From a checkpoint of a small transformer trained on Wikipedia.
Architecture: rotary positions, no biases in attention or MLP, tied embeddings.
Training: a variant of Muon for these matrices, 8799 steps.
MLP neurons of a small language model. Each row is named by its layer, matrix (up: input weights) and neuron, and shows model dimensions 298-393. Each number is 500 + 25 x the weight over its row's rms, rounded and kept within 0 to 999. Numbers have three digits each.
A block is one neuron, or neurons of one layer that tend to fire together. Before each block is what it responds to, as a language model described it from the Wikipedia text at the highest values.

Responds to: Attendant "with" and comparatives
L4.up495:484473494495459511495483518520494499519508515472523519538531454509469506499547457481498573563556504494466515460487542490495525511482515466510490522524493501517518513508554482528476521480456491500529505502469489523458519454469477494553513514500491469469490486481508455532561515466498487528
L4.up542:559510504471478499524519493480483483527510565563489493552535518517471496489524494517531514503487505505537523448524529487422486487540492528456502473515512450505486487495532491509490521520491531478468496521510499432500501501555489466480526489483510546510516491524482544471504502515526490503
L4.up692:534486484473498502509504530475523523510484488473506470493472467473490512452509501506497494560458487552504502458500490503462469498519492499485479540525523498515484515560518493508519499491482479495426496521528564506513527469506478543533493492480537492485521398455480464525493506526468472530
L4.up1063:476465481465508514493535473485524518525467510468479477481524538492485508475519538480542471491486512508511516471481520510485500509510488509529561526503498429504464483497521478501507486471493522480495471470494479482541489516526497509497441512511497520531513509493534523484461507465516496500
L4.up1087:513518498482502476551468491518509464521515500494514519495521519460464505501508518481523533500483507528515505535518503518455467519551518484511503513534478520535491505492521498509521496533485479523495501475481501479466520442496486523506512516485519517472490501518517510530499533484488485550
L4.up1134:512526543488477463505484468515498471500509475523531508510531519504464489497531487525491518518497526472510536503502515460471490495495534503524511522485511444515476490509525493552520498512517479524512518485477500461483536492486512508491543471512474592515494466509516506469482491520526530472
L4.up1748:500530491497501487487488514546535463518472434528489498472519504514498504504491477532464490498483464499531497518498516506510519486470485515507516462504516456480488482493506519483502531505503485502483455480494485496480483484454512495521540453452538482464474475522476483535517465508487483495
L4.up1963:494437491488467467525480511474506495505478507486500489512561521487490468498469554551532526510479505490532486519517483499460490533494519485472506526509504500505484516487503507460527494469511476446504473523504482519517519487534523522467504485476519488451495569485513516466484511508513489498

Responds to: Comparative degree words
L5.up645:518519458552519478494518530532517474502477522533481461492550475531438519474480525516502459519543517481469527529493483538488471530533502496497487518548501494496507482513461476470498443491455503550539507487499541537487431551504476486509505494499527500478504505540510486520493544545468516515
L5.up948:470483497512497495516497490490482527505523529492491505475489472456505455437472549531490475507480477529532475533455512475461526524517495518550476469504523527488483466550518484497529451442465477517467550461492532526466480508498521529517552494504499496522475466514492427464536482517467513461
L5.up1010:524472508459472474505497512527508513534503493434496510480524511526527489506464526466474511503489524503547492449506526506518532509515484514475447449501501498538464493519485553507491531492502487509495507470502559485495556504493536515505502501530484482503473504523545467514505491533428456461
L5.up1054:480499491544518484522524481529467508496528465511488496486489489492529507492490475489449501496485510497531482495501532528511481504448513503495455493517522496465555530526489479509538480511475521515449473457505517473480506483483510490520521491533508503473467516511535514454511507458481530445
L5.up1465:518525481476486506533496489475459498520550511482528514538557498505507483517491531491521528511518468517511472485487507546524471479567520462514551491495496492500530500512455493504518516450496561536491503479502517500512473498465546477544510503502475464471470516501545458510481517472483470521
L5.up1597:495452480505497487496447542505507482532516484539504543483527495547457454492518495471501500513484486482512544524557508546446491439524512476511473500521488498513495498500488448500519499491476472491508549525461501473503519503495512469515535487486529520507543522500490459533474505543468536510
L5.up2222:489466515525500474532489476504480481526534445494517498444537509537526506489490494503517518540507521494537513499538483581485515550493512495528435494508536501536518480541492480512543480493532481474509469515478512517465466510469506473483481507503530476495506511504485460492493528464503461473
L5.up2619:502472519489509460454498512527484507547496483479476505479500517529508550495507468500492501465493503534486491509510479529471481454504483455490487487502527484515477543534510487578519520476477507536444512516472508504508552521502496495512491508486485474551514464514472462514549530464516459512

Responds to: Football club and match context
L3.up2445:478505457465492532493504467494451474512484507500475500512476521552496522447501477503507483488495518477527505479491471522451503508466492529472513524464500519499522515493502502526488498525491489504472493515517472506496497481521533509423488500486503477514522500476547523532512508541476519447

Responds to: Degree intensifier adverbs
L3.up806:522495470482526483518488516506501494547467505505500496464510501501494484468461499520459513471467492505472502456524526528489488498524523486536489500463497483524507488505501481472508570484498459478507504490455528511487513483503449483509538500514500497461515487486517486466522509481488479511

Responds to: Sports career records
L4.up65:494500474532477521474482468461479536493505516503477549528491521520488511466497437509450461508525484510537552547496493526484494474511486538501512502523480525511507474472464510491484459502506504484511476521467523528504476488471482536503466445515540495502510483496495472503488540480483485496
L4.up132:503478514530505517508472490497491512501468518491544534500479526501498499481530487506507506464489517512514507512466507492509471481524467514488466482481499501501509568478480508507443455509464490508536506476531519526505508489481459529497460554529498483514517525519489492501448523519479519506
L4.up1158:527508449469511553526525483510508495498460537521514523482481499540494548499484488477567466506498521507453504490510460453489481519488485543529473500510494555530500485436481537518465502512511517471502493531493479506513512517504465535529506468491500488519447490527504515520516512514535506528
L4.up1223:505493483507493521526529474503484500511458504482501539463481516507475551521502491477562504521499516519545513512500531515475445500464481504445488494481509476512513493486545541489475474502474477486513469526555535475515491471522503479521503489499506483488537538485499481484478489523481509471
L4.up1334:514492473473498520501532509517510502475494497508470477487537492538492460491486504476501549527506508470475520531513459484474490461494490501537502507498491523531530527471500545491508493515512539512497488485495508493460479477464485512456525526499502487458493512519461482495506515525505504490
L4.up1402:484503485476518491483498504519453477499511497527532471544490468563493475501502519508451477524490492498556530525501504515506549542472494537485504496490510505535497470528503504522538528501484531505523462529517478530533475464473442519519533507494520441501460502539528478499481549497516489453
L4.up2277:487513539490506502499485479516463488494513479497500501513492526554522482483485485510461535489453481500487482519500486514533472532452495537471505498517540484515505538449511474546497451480537510480519517477526471491482523519483502476463502518493534506483545495498501510499487494470536464463
L4.up2588:476491521471520492485469507479496496510478473521534477480499492511514515475468502482523473484501531509483460497488500506504477501510491523495479523503480491483510545462518478486490473548494473497503524471492537511475507502460478560500447502517492520492507483442511503506483506497527506508